python train.py --num_hidden_layers=11 --hidden_size=768 --num_attention_heads=6 --num_key_value_heads=1 --head_dim=128 --intermediate_size=2304 --vocab_size=13869 --hidden_act="swiglu" --norm="rmsnorm" --norm_place="pre" --norm_eps=1e-05 --positions="rope" --rope_theta=10000.0 --rope_fraction=1.0 --qk_norm=true --attn_scale=0.0884 --bias="none" --tie_word_embeddings=true --parallel_block=true --init="trunc" --init_std_qkv=0.0239 --init_std_o=0.0296 --init_std_up=0.0341 --init_std_down=0.0341 --optimizer="adam_hyperball" --learning_rate=0.00962 --beta1=0.9 --weight_decay=0.0 --lr_head=0.00434 --max_grad_norm=2.0 --warmup_steps=275 --schedule="wsd" --decay_fraction=1.0 --decay_shape="linear" --final_lr_fraction=0.0 --batch_tokens=131072 --max_seq_len=1024 --doc_mask=true --z_loss=0.0001 --train_tokens=966200000 --max_steps=7372 --dataset="wikipedia_en"
MLP neurons of a small language model. Each row is named by its layer, matrix (gate and up: input weights) and neuron, and shows model dimensions 384-511. Each number is 50 + 10 x the weight over its row's rms, rounded and kept within 0 to 99. A neuron's up and down rows have the sign that makes its largest values positive.
After each neuron's rows, "fires on" lists the tokens most often at its 100 highest values on Wikipedia text that the model never trained on.

L2.gate594:66 32 46 45 59 21 35 50 64 57 49 50 53 42 43 53 52 56 32 67 48 60 60 60 68 56 34 46 54 63 48 49 58 60 51 51 58 31 79 44 44 64 56 41 54 51 56 39 34 35 49 50 54 44 42 37 41 50 51 61 48 36 60 49 57 40 61 23 42 60 48 54 48 42 51 40 52 58 54 64 57 43 62 48 40 56 64 42 41 62 59 49 52 58 52 41 68 39 62 43 56 47 49 61 47 51 55 36 53 47 44 34 41 43 50 35 73 51 54 54 56 39 50 27 63 69 45 47
L2.up594:57 49 37 49 53 49 43 52 51 50 42 47 57 45 39 45 62 60 39 42 63 25 42 39 55 44 49 51 51 53 44 35 62 66 40 50 55 43 42 52 39 47 41 55 51 34 64 49 39 30 52 30 46 63 51 59 67 47 53 51 45 57 51 56 51 64 51 55 53 54 49 60 56 35 72 47 42 53 60 24 51 39 53 57 57 41 46 58 56 48 45 55 26 61 37 40 43 54 49 41 54 47 58 71 49 59 60 47 48 73 42 40 43 48 55 55 68 55 54 56 40 48 41 47 55 42 70 60
fires on: "==\n", " ==\n", "ily", "ory", ".\n", "ly"

L5.gate1119:44 57 53 48 40 45 49 55 27 44 58 64 64 45 52 52 57 50 37 49 60 44 42 51 53 47 66 47 54 56 45 40 61 74 58 60 59 64 61 44 45 33 53 48 61 45 69 54 36 37 32 51 60 50 47 64 64 53 46 58 34 60 37 62 54 44 32 40 44 44 39 64 57 65 49 47 58 69 52 54 47 28 50 51 68 54 74 59 55 37 43 44 54 43 44 74 56 44 42 56 37 34 56 73 44 69 50 42 41 36 47 58 50 46 53 48 49 44 57 50 58 59 67 67 40 52 46 29
L5.up1119:49 55 54 34 50 66 59 45 44 51 50 40 60 36 45 23 52 67 39 49 49 69 41 58 51 42 38 51 29 54 41 49 60 69 53 33 50 41 62 41 45 42 34 62 46 48 57 48 43 64 45 57 38 68 41 47 51 49 56 56 41 75 55 41 59 47 34 61 51 55 63 57 48 70 38 59 51 52 52 41 63 54 46 59 59 44 62 54 38 48 54 79 43 52 39 46 55 52 54 43 62 42 48 54 61 58 51 56 50 43 43 51 55 49 50 50 42 56 49 42 53 52 53 54 64 52 38 64
fires on: " his", " Her", " her", " His", "'", " whose"

L5.gate1281:59 39 60 53 60 47 49 59 51 57 32 42 42 31 33 45 49 59 45 52 39 48 38 35 61 47 78 49 54 53 61 50 49 71 37 50 68 63 51 22 67 42 56 35 52 45 46 47 52 36 57 65 68 35 53 50 58 47 53 51 62 63 58 53 64 51 50 49 52 42 54 44 62 62 58 48 46 47 49 51 61 51 54 39 53 43 41 55 46 51 44 45 59 38 34 57 54 44 59 42 65 41 45 58 51 50 32 55 50 40 41 54 53 58 69 56 67 31 59 51 45 57 39 50 53 57 66 48
L5.up1281:37 33 59 64 66 48 65 58 42 49 41 60 44 44 48 44 41 58 40 34 41 45 49 55 75 39 41 71 57 51 64 45 46 49 57 43 63 46 32 42 54 51 43 57 30 56 43 65 50 38 45 50 44 60 55 31 26 41 44 53 45 69 58 59 50 66 49 43 47 50 53 59 48 60 62 38 48 49 54 29 59 44 53 45 61 56 44 49 56 50 41 55 43 42 53 56 51 41 56 44 54 60 35 77 22 45 64 50 58 46 39 40 55 58 53 38 62 47 52 51 48 60 43 45 62 39 56 51
fires on: ".", ".\n", ").", ",", "\n"

L5.gate2117:39 50 62 45 49 60 29 57 30 61 40 45 43 73 60 33 44 59 52 34 50 59 39 56 70 44 42 52 48 35 42 49 55 49 56 45 33 55 49 74 44 36 48 52 28 54 47 69 55 36 59 51 46 58 47 59 58 37 47 39 52 40 55 42 65 47 49 44 46 53 36 49 47 68 77 35 50 56 47 34 56 41 43 60 51 59 38 45 53 56 42 51 64 80 53 56 63 43 56 42 49 71 58 52 37 48 58 50 65 43 39 48 41 53 35 36 56 46 53 42 54 46 47 39 40 56 43 29
L5.up2117:57 60 43 36 35 50 43 51 63 52 45 53 44 39 49 49 40 40 30 43 44 40 66 57 53 46 24 61 52 31 41 66 45 46 54 49 48 65 67 45 46 54 46 52 44 44 47 56 43 61 56 65 54 55 51 58 50 58 39 61 52 36 67 47 55 66 51 42 45 57 52 52 57 53 54 60 48 50 53 59 44 45 56 46 31 49 55 37 42 60 51 59 39 45 32 66 58 65 44 37 39 68 47 59 47 41 67 54 29 64 47 56 48 33 44 31 70 50 60 47 68 49 56 51 42 60 55 57
fires on: " ", " $"

L2.gate1408:42 71 50 45 68 31 55 58 67 58 43 52 53 58 53 42 42 46 22 42 47 60 47 67 45 38 42 54 62 53 68 57 57 38 48 52 38 50 49 50 56 47 37 56 67 47 48 60 55 58 48 48 65 34 61 52 68 36 65 54 59 60 46 52 50 56 56 49 47 49 42 55 47 60 65 52 52 62 56 51 54 41 28 56 42 66 60 59 46 43 54 53 51 46 52 47 55 60 41 46 54 63 46 58 57 56 43 56 61 67 26 46 39 51 50 58 32 57 41 59 60 42 50 53 64 49 39 43
L2.up1408:48 51 54 44 53 46 46 50 51 47 35 39 46 44 60 38 43 33 63 53 52 49 47 62 49 64 43 41 32 41 51 38 37 51 42 45 61 72 34 54 53 55 64 67 57 29 57 39 40 47 53 50 67 36 44 44 27 46 61 62 56 52 40 74 51 37 54 49 63 46 44 50 52 51 70 38 70 63 70 41 62 42 37 43 42 51 32 49 37 39 29 52 54 55 51 61 34 45 69 37 44 43 57 53 27 48 49 55 31 38 48 62 53 45 48 64 52 56 45 66 56 50 55 36 40 60 34 39
fires on: " a", "å", "a", " her", "A", " Her"

L2.gate1854:53 24 56 54 58 33 42 50 63 46 47 72 39 53 49 41 50 65 60 37 46 54 49 53 61 46 67 57 61 62 61 38 51 58 51 38 47 53 46 37 43 39 62 38 64 42 54 51 42 48 55 61 35 35 43 61 57 48 34 63 55 43 56 27 63 45 47 59 55 52 38 46 45 38 44 55 72 68 68 60 33 52 64 62 39 59 47 44 56 48 34 73 46 43 62 59 39 46 46 29 49 32 47 36 46 52 64 46 60 46 50 51 32 37 65 41 61 60 57 46 49 71 62 43 54 56 54 56
L2.up1854:45 61 64 68 45 56 34 53 57 38 46 66 50 54 52 68 54 44 50 37 38 35 68 48 36 44 71 65 50 53 62 59 49 44 61 55 51 43 54 56 49 45 54 62 59 51 64 52 39 69 53 41 33 59 62 58 52 43 37 36 57 47 61 58 58 54 37 54 43 67 58 44 45 40 34 53 36 36 42 42 40 48 52 39 34 45 66 68 61 57 31 47 47 65 58 60 50 67 52 46 41 57 54 48 24 52 54 36 50 67 51 48 63 52 61 38 44 38 54 39 58 50 54 45 60 56 62 53
fires on: ")", "ed", "el", "\"", " (", "og"

L2.gate1641:49 59 55 56 40 53 51 55 39 46 48 57 58 32 51 45 61 46 33 47 59 43 64 48 66 53 54 58 47 54 46 55 50 45 51 51 39 48 47 53 65 56 44 48 36 43 52 54 46 52 69 54 50 61 50 34 45 31 25 64 41 55 27 70 34 56 44 31 41 49 45 37 55 54 48 39 49 60 37 50 58 63 44 56 51 47 36 52 53 52 50 45 29 47 32 69 47 70 46 57 54 46 42 63 63 45 63 47 38 43 78 48 60 64 69 34 53 32 37 33 38 49 54 44 48 39 49 48
L2.up1641:58 50 40 62 68 53 62 41 56 48 53 50 56 73 38 48 46 50 47 46 57 42 70 37 27 37 36 49 33 62 33 56 44 38 40 38 57 41 48 37 48 52 52 41 62 59 38 63 41 45 46 56 39 17 53 52 47 58 42 59 41 58 34 56 36 57 47 46 46 61 47 53 45 51 60 38 34 52 45 54 57 53 58 50 38 52 60 49 60 55 44 54 58 52 42 52 49 49 45 69 48 56 47 43 40 41 38 56 62 37 44 56 60 38 50 35 67 34 47 53 63 61 60 60 63 56 50 49
fires on: " As", " became", " become", " as", " into", "As"

L5.gate446:44 31 58 66 51 30 54 48 44 29 52 55 50 53 46 41 51 48 38 45 46 56 45 55 55 47 46 61 60 38 42 52 54 46 42 50 52 74 57 51 44 37 24 42 60 37 42 58 70 46 40 38 45 62 46 53 56 64 46 47 34 44 41 47 44 56 53 69 36 67 44 39 68 43 36 58 79 51 54 55 47 36 66 44 42 67 58 42 67 48 61 61 51 38 33 51 57 47 44 41 43 45 54 61 47 49 56 41 65 60 44 41 57 67 43 59 59 40 45 60 45 40 57 53 65 60 55 41
L5.up446:44 50 36 46 44 53 35 62 27 50 45 51 66 74 55 48 43 29 34 36 47 69 43 32 48 48 51 52 51 34 38 53 53 44 52 50 45 42 42 46 49 38 44 55 60 42 46 35 66 51 47 44 82 53 57 42 66 69 51 51 50 37 39 55 58 60 46 50 51 52 55 42 45 56 33 64 72 56 43 71 68 47 55 42 42 61 34 56 45 62 54 69 56 68 36 56 55 60 57 51 50 40 49 59 62 63 54 51 42 67 42 31 52 63 65 64 36 38 54 46 41 48 50 54 36 64 64 41
fires on: " by", " through", ":", " By", " its", " via"

L5.gate1706:60 42 53 43 53 43 62 54 43 61 56 51 54 34 50 54 51 50 23 50 46 47 64 38 55 32 56 38 62 48 33 55 68 51 60 49 43 61 66 33 52 58 53 49 54 35 66 62 46 29 55 44 53 46 73 60 50 45 44 74 51 45 67 50 40 57 36 50 56 43 37 53 46 38 67 40 43 52 37 53 62 60 48 43 45 48 44 50 60 56 49 53 49 58 51 50 54 57 50 46 59 62 31 36 49 38 53 55 53 58 51 60 66 61 34 43 68 53 42 57 47 59 60 50 54 43 47 64
L5.up1706:51 55 31 51 49 46 51 48 53 45 45 46 68 44 56 58 41 73 43 69 50 34 49 32 33 53 89 44 70 41 40 40 57 62 53 40 63 51 50 49 55 55 63 46 45 37 57 27 36 56 56 40 57 44 57 24 37 50 47 57 49 52 25 53 48 67 36 53 35 44 48 45 45 51 60 49 48 60 39 58 60 44 46 73 55 54 46 60 65 37 54 61 48 40 37 49 52 36 45 38 52 55 35 44 48 43 48 56 45 48 39 70 49 40 54 46 48 35 58 61 59 52 45 41 40 38 47 39
fires on: " ", ".", "–", " off", "^", " •"

L2.gate959:56 51 56 70 50 41 43 48 48 59 58 60 59 41 47 64 37 53 44 39 55 58 57 45 44 58 50 56 59 38 49 46 61 44 62 33 63 52 54 52 51 54 49 49 61 34 51 53 54 55 56 33 52 53 50 52 56 34 34 64 61 53 65 63 52 41 52 46 40 47 48 44 52 68 62 38 60 47 60 59 34 56 44 59 35 53 37 45 33 44 59 62 42 59 33 51 53 46 44 67 42 37 56 42 73 41 55 43 61 62 51 37 52 62 53 49 54 57 43 50 55 50 56 54 62 47 31 54
L2.up959:57 55 42 55 52 47 62 54 45 46 37 28 46 68 44 39 45 42 65 38 39 47 48 55 41 40 34 41 45 43 44 54 34 50 52 57 47 45 57 37 46 28 60 57 54 59 31 68 63 44 49 48 59 58 20 63 28 60 36 44 49 65 37 44 59 51 48 54 47 63 60 31 55 70 54 47 48 48 64 54 60 53 35 57 58 57 51 51 46 51 76 56 56 58 37 45 41 52 57 54 48 47 33 49 46 49 56 46 25 40 45 54 43 65 30 41 40 54 48 42 71 51 45 40 54 42 28 51
fires on: "ott", "ed", "ett", "ood", "ind", "at"

L2.gate1646:65 55 48 54 60 38 50 56 41 57 70 63 63 38 52 39 32 49 52 55 37 48 35 64 40 61 56 40 51 65 49 37 65 44 25 66 43 61 33 49 61 18 41 63 37 46 59 52 34 41 58 50 47 42 40 48 46 61 50 48 49 58 56 46 51 61 44 45 57 45 44 41 54 34 48 45 44 47 48 39 44 50 60 48 45 38 66 50 65 78 40 29 35 41 43 60 48 53 41 35 53 48 41 43 60 39 48 59 58 67 31 56 48 44 59 38 53 35 56 63 49 52 48 60 48 44 53 46
L2.up1646:62 52 44 40 57 37 40 46 37 53 30 44 41 41 45 47 37 59 49 52 55 55 63 56 41 59 66 53 29 47 53 40 49 33 28 50 56 44 42 54 52 62 39 35 34 59 63 54 42 62 45 41 70 48 58 49 47 39 44 53 46 49 34 57 43 65 43 59 38 45 46 55 55 40 52 47 66 54 70 54 57 41 48 55 42 41 46 59 71 27 67 57 51 55 49 61 55 39 52 50 58 53 46 62 37 48 55 61 65 52 47 36 61 67 43 38 71 67 60 49 58 79 57 43 43 33 36 47
fires on: "i", "\n", " in", "\n\n", "q", " over"

L5.gate528:46 54 45 32 53 51 51 48 55 50 48 45 40 50 52 52 40 65 44 46 68 59 51 56 48 47 46 49 66 48 41 63 57 49 34 53 55 49 48 60 49 62 69 41 32 56 32 63 50 70 53 45 64 54 50 49 47 39 46 72 31 55 58 55 44 40 56 59 59 46 62 35 41 63 57 59 50 48 29 44 60 44 46 60 44 55 73 43 41 39 59 66 49 49 52 47 60 40 52 49 46 58 53 50 61 65 52 33 46 66 62 51 44 58 32 59 54 55 55 36 50 77 70 51 42 48 35 38
L5.up528:69 60 49 53 45 61 44 46 40 40 46 58 34 52 60 45 29 46 43 41 30 45 53 58 46 39 32 48 50 56 53 54 36 40 57 47 38 41 63 56 43 31 71 52 40 52 54 44 53 53 58 66 68 49 49 47 57 52 60 61 57 36 61 68 52 56 47 53 51 46 48 53 45 30 51 36 45 31 46 55 50 51 38 62 49 43 56 46 54 54 51 58 35 62 43 48 43 57 43 50 54 68 55 42 58 47 61 53 35 52 52 53 43 52 59 31 54 52 40 44 34 60 38 50 48 51 62 50
fires on: " ", " |", "0", "2", "3", ";"

L5.gate784:58 58 47 51 39 59 54 34 46 41 65 48 42 46 50 43 57 39 46 46 47 53 45 41 30 42 45 50 44 44 53 45 55 67 54 50 62 48 63 46 52 60 44 60 54 48 51 69 54 36 51 47 73 60 59 51 67 51 57 65 52 36 47 57 51 66 61 60 29 50 43 44 65 53 40 48 60 50 50 50 44 51 54 45 44 51 75 46 41 44 37 51 58 55 49 43 39 50 46 48 54 30 54 49 61 43 53 45 42 53 50 41 22 53 55 43 50 69 40 58 53 40 54 44 25 43 23 70
L5.up784:35 54 57 44 38 67 34 44 60 51 72 29 51 55 41 63 75 51 40 46 46 30 44 57 25 55 67 47 43 31 54 45 51 48 49 52 47 61 47 53 50 43 55 55 60 49 40 53 52 50 58 49 49 43 32 42 46 43 49 36 53 35 56 61 63 47 49 45 46 58 58 46 50 50 48 61 55 51 33 51 49 59 69 20 49 54 56 55 51 53 58 56 59 44 46 52 51 41 51 58 48 48 46 34 58 50 58 67 61 54 33 54 46 35 43 60 44 47 54 63 55 60 50 53 38 59 54 56
fires on: "-", ".,", " &"

L2.gate376:53 55 47 46 66 47 18 59 43 48 48 43 47 48 62 57 44 49 49 33 70 41 30 53 41 41 48 57 51 40 64 53 54 44 46 57 57 54 59 34 21 65 54 63 48 53 56 41 62 56 47 52 57 42 61 54 61 64 44 41 75 35 60 45 55 50 63 69 51 61 48 55 45 43 74 60 60 41 42 44 59 34 40 52 56 61 40 50 33 62 45 39 68 65 47 40 61 53 65 32 45 54 32 41 46 50 63 43 54 57 57 33 47 37 38 52 52 52 52 55 34 49 57 49 57 48 44 51
L2.up376:53 35 57 43 65 53 48 65 42 69 51 50 49 53 40 51 41 48 51 49 45 34 57 44 53 47 39 52 41 51 54 58 54 74 39 51 67 47 54 48 38 57 53 46 40 41 53 37 54 42 67 38 35 38 35 54 38 54 45 32 42 41 44 56 55 43 52 46 35 48 46 44 40 65 38 35 53 57 44 38 57 45 42 53 38 40 65 25 58 51 68 47 29 42 55 42 31 41 46 53 55 71 58 52 56 58 41 55 51 40 49 67 67 39 56 65 36 49 57 57 58 43 43 55 57 34 65 27
fires on: "us", "an", "ou", "ine", "os"

L2.gate1307:62 41 36 41 48 64 52 42 46 42 74 52 50 49 45 43 46 57 48 49 47 54 62 50 58 36 52 56 43 46 36 49 43 63 34 45 36 51 53 60 50 53 49 67 39 38 51 37 49 43 63 58 35 65 51 66 33 55 63 55 33 62 41 72 35 56 33 40 54 53 55 63 47 50 51 57 56 52 65 54 54 74 58 30 52 44 59 49 36 62 47 31 53 47 35 50 42 68 42 47 31 69 51 50 72 54 41 69 49 62 54 39 54 69 48 59 50 42 54 40 42 35 46 49 65 39 36 49
L2.up1307:50 46 45 51 46 58 63 31 45 43 38 49 53 57 53 44 48 52 46 43 41 52 36 66 45 48 51 51 38 54 55 44 45 46 44 61 40 35 51 51 35 40 47 54 46 33 63 55 45 58 51 45 26 69 47 32 57 56 39 40 39 63 47 47 43 45 51 46 36 48 35 60 51 40 60 34 34 46 57 46 57 62 40 36 73 41 43 62 66 50 51 62 39 60 50 55 48 36 19 52 50 61 66 47 49 57 43 57 32 40 45 74 33 33 44 42 47 55 53 46 45 47 57 39 39 48 26 43
fires on: "R", " R", "k", "a", "h", "G"

L5.gate2202:51 55 55 48 39 57 57 54 56 38 39 57 57 62 37 40 50 84 36 43 52 45 41 37 40 57 48 49 47 51 51 64 60 55 40 45 51 41 41 66 62 44 60 44 33 32 52 68 43 37 70 61 20 61 37 59 52 59 56 26 59 58 61 54 45 55 51 46 35 28 61 44 69 62 57 30 29 48 55 47 59 52 49 31 38 46 49 49 58 49 45 47 48 46 46 49 53 43 63 48 67 54 57 47 63 43 63 48 53 52 76 49 43 46 41 36 46 48 58 55 47 49 61 46 41 49 61 47
L5.up2202:75 58 42 41 41 55 56 36 52 47 52 39 46 63 43 33 46 38 51 19 46 33 50 54 60 53 75 55 44 42 49 73 46 32 50 52 51 67 45 47 37 49 46 50 57 43 62 52 65 54 41 57 48 34 59 67 43 51 63 42 51 48 59 62 43 44 59 48 40 47 47 39 42 49 46 43 68 54 45 38 47 46 61 43 40 57 52 59 43 46 50 53 55 49 39 39 58 40 45 38 50 53 56 38 42 48 41 56 42 38 40 38 55 41 38 51 53 32 45 37 65 54 40 52 45 48 35 63
fires on: " ", "–", "-", "s", ")\n\n", " of"

L5.gate1974:34 59 40 45 60 45 38 55 41 47 49 46 60 44 46 31 46 79 43 50 60 49 35 29 48 56 65 49 54 51 58 58 46 36 25 43 29 47 50 52 45 27 72 45 54 57 58 56 39 64 51 44 52 43 57 68 53 44 46 43 39 63 58 51 62 48 29 42 65 40 49 50 46 56 53 31 43 58 47 41 65 65 39 48 41 49 55 55 55 41 36 50 58 76 63 60 66 62 65 41 49 55 21 46 61 47 41 57 62 48 62 66 70 56 44 40 51 39 65 65 37 48 58 40 36 41 37 40
L5.up1974:46 64 48 41 57 38 43 43 51 61 68 50 48 50 47 48 26 53 42 41 57 60 33 51 50 65 35 46 58 48 52 41 63 53 56 60 52 56 50 62 29 44 54 60 59 53 42 60 43 56 31 37 54 54 34 63 59 52 40 63 56 59 72 60 46 42 52 53 48 48 48 56 51 37 51 41 36 58 23 48 43 46 46 61 53 39 48 43 37 32 52 66 54 53 47 40 61 48 56 46 65 55 38 41 54 42 65 32 50 35 53 51 43 58 29 38 59 46 51 49 48 58 62 45 38 56 65 48
fires on: " ", " have", " be", " can", ",", " too"

L2.gate465:40 37 47 49 47 50 40 66 29 64 45 55 41 40 62 45 62 60 45 57 52 46 36 48 59 43 32 60 61 46 48 43 64 62 60 41 56 61 46 40 57 45 44 51 47 64 51 60 72 60 47 44 42 46 63 57 63 55 34 30 53 41 49 56 54 55 65 38 39 53 53 55 37 61 35 53 63 43 29 34 36 47 35 53 44 45 53 48 49 41 55 33 69 39 56 31 44 39 43 64 54 54 45 62 42 44 45 45 59 54 67 59 55 31 50 43 50 39 48 39 42 61 63 43 72 48 50 46
L2.up465:39 64 47 45 39 46 38 36 47 64 54 40 52 48 56 44 55 67 30 45 63 34 38 68 54 69 57 48 48 38 48 58 47 57 57 55 53 31 46 68 49 69 43 34 57 50 41 52 68 66 43 74 33 40 38 40 59 40 48 49 62 49 41 44 50 43 57 30 50 49 49 59 60 53 55 58 56 55 62 39 63 48 26 51 47 66 60 46 34 45 75 40 52 57 44 51 48 40 50 66 68 62 43 51 57 59 39 73 54 37 56 59 72 48 47 44 52 55 64 40 37 45 53 45 47 45 50 44
fires on: "os", "as", " he"

L2.gate1022:53 45 44 56 55 57 55 56 53 61 44 48 41 54 60 63 44 43 47 56 43 63 54 31 52 33 53 50 50 32 56 65 52 23 32 22 52 64 37 54 41 35 50 54 37 25 63 60 46 55 62 55 43 42 53 49 49 59 65 51 55 55 62 54 36 63 33 68 50 40 62 31 50 56 64 39 63 53 44 63 26 43 53 55 61 54 56 52 26 46 51 42 60 60 40 41 47 47 66 61 62 57 44 56 57 27 42 53 57 46 31 50 48 51 32 59 43 58 47 53 44 51 61 45 50 57 51 35
L2.up1022:61 56 57 50 60 39 62 57 47 52 53 51 40 56 49 59 64 49 40 66 45 35 48 46 50 47 67 47 39 50 39 56 59 41 58 64 66 43 43 59 59 57 62 63 71 41 59 52 48 54 51 65 46 57 47 65 35 42 56 62 48 53 44 71 44 65 40 45 79 36 48 31 51 57 57 47 64 53 59 46 60 63 44 25 51 46 38 58 42 43 58 42 65 47 46 62 64 51 63 42 38 49 62 54 76 44 65 55 42 52 58 44 56 56 39 66 53 77 54 60 43 61 64 58 47 58 39 36
fires on: " a", " round", "a", " all", " any"

L2.gate587:42 40 44 41 60 47 66 51 50 70 47 81 52 58 46 46 54 63 62 72 43 45 48 50 38 51 64 37 70 59 34 56 61 57 53 52 51 48 56 47 48 48 47 44 52 49 51 58 51 49 60 37 50 38 39 56 60 63 63 58 44 55 39 43 40 57 62 58 39 51 58 52 50 41 59 47 46 57 48 51 41 36 49 38 47 63 55 36 56 41 56 53 62 48 38 63 32 55 49 45 71 59 61 49 48 36 29 52 68 58 51 45 72 46 59 48 58 70 53 48 52 42 60 41 51 50 61 35
L2.up587:38 52 70 63 51 47 59 55 52 41 68 55 41 41 52 59 63 37 41 64 60 69 53 45 54 57 57 43 57 34 45 41 42 49 36 56 41 65 61 58 51 51 34 36 63 61 36 48 40 53 44 45 73 41 38 69 41 31 66 39 49 57 58 46 50 47 57 46 42 54 65 44 76 40 57 57 60 51 67 48 56 53 32 45 43 61 54 34 65 51 39 50 54 56 37 50 40 35 40 55 59 55 44 39 62 57 52 44 41 55 51 66 47 40 51 50 62 35 42 52 46 58 54 41 44 49 47 47
fires on: " /", "age", "aged", " medal", "e", "\n\n"

L2.gate868:52 39 48 74 49 46 42 58 36 33 38 62 53 47 47 30 41 70 75 50 43 58 48 22 55 37 60 46 46 62 63 46 56 38 46 41 40 53 40 48 55 45 51 33 34 37 55 63 35 35 55 58 46 47 49 36 41 65 63 50 44 64 57 55 47 55 47 39 42 47 58 60 50 75 50 34 55 54 41 51 40 34 67 51 42 50 49 51 62 40 57 43 56 42 47 55 39 48 50 22 51 52 45 46 46 38 50 32 42 53 67 70 63 59 52 51 70 45 49 60 57 60 47 64 49 50 58 57
L2.up868:49 39 45 41 41 42 44 71 57 56 51 48 33 18 47 54 42 72 60 35 43 39 60 43 31 54 51 43 48 41 61 41 43 46 33 41 39 79 55 71 59 42 33 43 52 46 42 53 50 60 49 46 43 56 62 45 44 43 38 53 38 47 61 48 54 57 53 53 33 45 47 40 50 40 45 68 62 38 73 66 47 34 55 58 48 64 57 68 57 45 35 37 46 54 48 62 51 61 51 59 50 71 45 66 41 38 80 33 52 67 44 50 46 61 60 57 40 51 49 39 56 49 51 55 41 53 65 38
fires on: ".", " (", "i"

L2.gate291:73 66 45 54 43 55 43 51 54 53 51 60 44 45 51 60 57 47 38 28 45 48 58 54 19 42 50 54 28 64 69 56 35 55 45 39 65 43 56 42 47 57 46 35 62 54 65 39 55 42 40 46 37 52 80 31 48 68 47 51 53 33 57 49 51 56 65 67 44 66 48 30 33 42 39 34 66 46 63 61 40 42 54 58 59 41 56 57 38 59 70 77 31 78 32 59 39 42 71 34 47 46 32 57 59 52 52 37 56 60 53 44 47 41 48 54 40 50 55 51 58 53 67 54 43 37 41 46
L2.up291:54 61 57 43 52 37 55 55 67 54 67 30 51 68 65 52 65 62 56 65 42 61 51 54 34 57 43 46 59 52 56 58 53 59 37 46 47 46 65 63 60 59 38 43 58 53 68 39 59 63 69 33 38 47 49 61 39 40 41 30 33 49 33 41 51 61 66 45 44 53 59 35 40 47 45 39 54 45 40 51 50 65 65 58 47 33 58 72 50 47 65 56 31 65 40 56 54 48 38 68 45 52 46 45 39 64 43 45 50 57 42 42 40 45 50 46 56 69 39 58 52 53 50 56 41 30 56 45
fires on: "–", "-", "ly", "ing", "ks", "s"

L2.gate383:47 50 59 55 47 45 33 57 60 57 66 48 58 39 46 61 42 60 58 51 39 57 51 67 42 54 38 59 42 61 45 36 45 66 40 43 53 52 49 38 44 47 55 53 53 39 45 46 42 39 45 43 69 63 48 42 43 51 59 54 68 47 43 33 74 74 54 38 33 52 62 43 39 59 55 55 56 56 61 65 42 43 37 62 55 61 68 50 46 51 56 60 53 59 49 62 28 44 53 49 61 54 60 43 55 39 47 56 53 52 49 49 37 53 66 38 68 39 36 35 42 23 64 53 54 63 29 48
L2.up383:49 76 39 55 60 65 43 55 61 45 41 53 51 53 51 43 50 43 61 69 56 53 40 57 37 49 39 48 61 57 64 44 38 41 54 41 54 45 60 43 53 46 36 59 47 40 47 67 38 62 42 54 60 45 37 54 44 61 42 51 42 66 34 48 61 50 45 35 63 57 56 50 50 61 56 64 44 45 58 67 46 50 43 48 36 49 34 47 61 61 49 59 44 54 50 48 36 55 52 51 54 64 48 46 41 38 63 60 47 64 27 50 62 53 59 54 38 48 39 49 35 50 46 43 52 47 55 54
fires on: "ed", "ant", "ated", "ted", "at", " and"

L2.gate1293:50 37 33 56 54 61 41 39 34 45 46 53 49 43 48 59 47 55 43 46 54 55 72 67 49 43 57 38 58 77 64 45 52 43 42 52 73 65 40 39 61 48 55 52 66 44 45 59 48 72 45 60 45 47 59 59 64 49 44 47 42 57 39 39 56 51 55 59 38 57 45 47 55 56 30 43 59 56 47 45 40 43 55 46 56 50 53 59 45 39 46 49 65 45 64 52 59 37 40 59 57 54 60 42 47 48 40 54 69 48 65 53 50 37 32 59 28 54 51 57 63 46 42 51 38 51 54 57
L2.up1293:58 53 49 38 54 47 44 40 52 54 62 44 60 53 59 63 47 35 42 60 56 47 38 54 52 50 32 44 51 49 53 53 41 55 41 45 70 40 59 40 50 52 52 48 60 71 47 56 61 41 37 43 51 47 68 62 51 49 50 54 48 60 55 53 50 63 51 54 67 38 37 49 51 51 51 30 75 54 52 47 42 42 30 51 42 34 45 38 32 56 60 30 50 55 42 54 26 73 66 55 33 43 56 39 32 42 22 75 63 58 44 50 72 58 51 62 49 58 40 55 52 30 53 56 57 39 55 49
fires on: " et", " La", " und", " Los", "os", "and"

L2.gate1755:81 66 53 62 53 53 30 51 44 39 36 51 60 49 56 76 45 53 44 47 24 53 58 53 59 53 45 57 59 49 58 62 41 61 49 52 51 45 66 50 63 56 48 40 45 45 47 46 48 56 59 31 48 56 41 47 42 40 55 75 57 44 55 51 46 59 65 36 47 61 33 49 37 48 52 26 49 48 35 50 43 47 41 44 28 68 42 52 56 63 53 55 50 36 42 68 66 54 45 37 35 45 61 60 60 55 60 51 64 41 47 57 49 50 44 51 57 59 54 52 18 49 54 36 54 44 71 37
L2.up1755:71 38 36 56 69 66 36 51 40 41 33 49 53 50 49 50 62 64 45 43 37 50 57 52 54 44 53 54 57 63 72 35 35 54 58 50 47 51 64 38 67 49 57 44 45 52 72 51 51 48 60 42 46 58 49 34 49 60 59 55 61 46 39 50 48 52 57 37 53 60 49 45 35 56 47 45 43 50 54 46 45 43 37 43 44 37 57 53 67 55 49 57 62 33 62 75 65 54 53 44 72 47 57 48 53 45 65 66 38 56 53 41 38 46 62 60 52 50 37 46 20 53 47 51 47 47 56 62
fires on: " ==\n", " ===\n", "==\n", "===\n"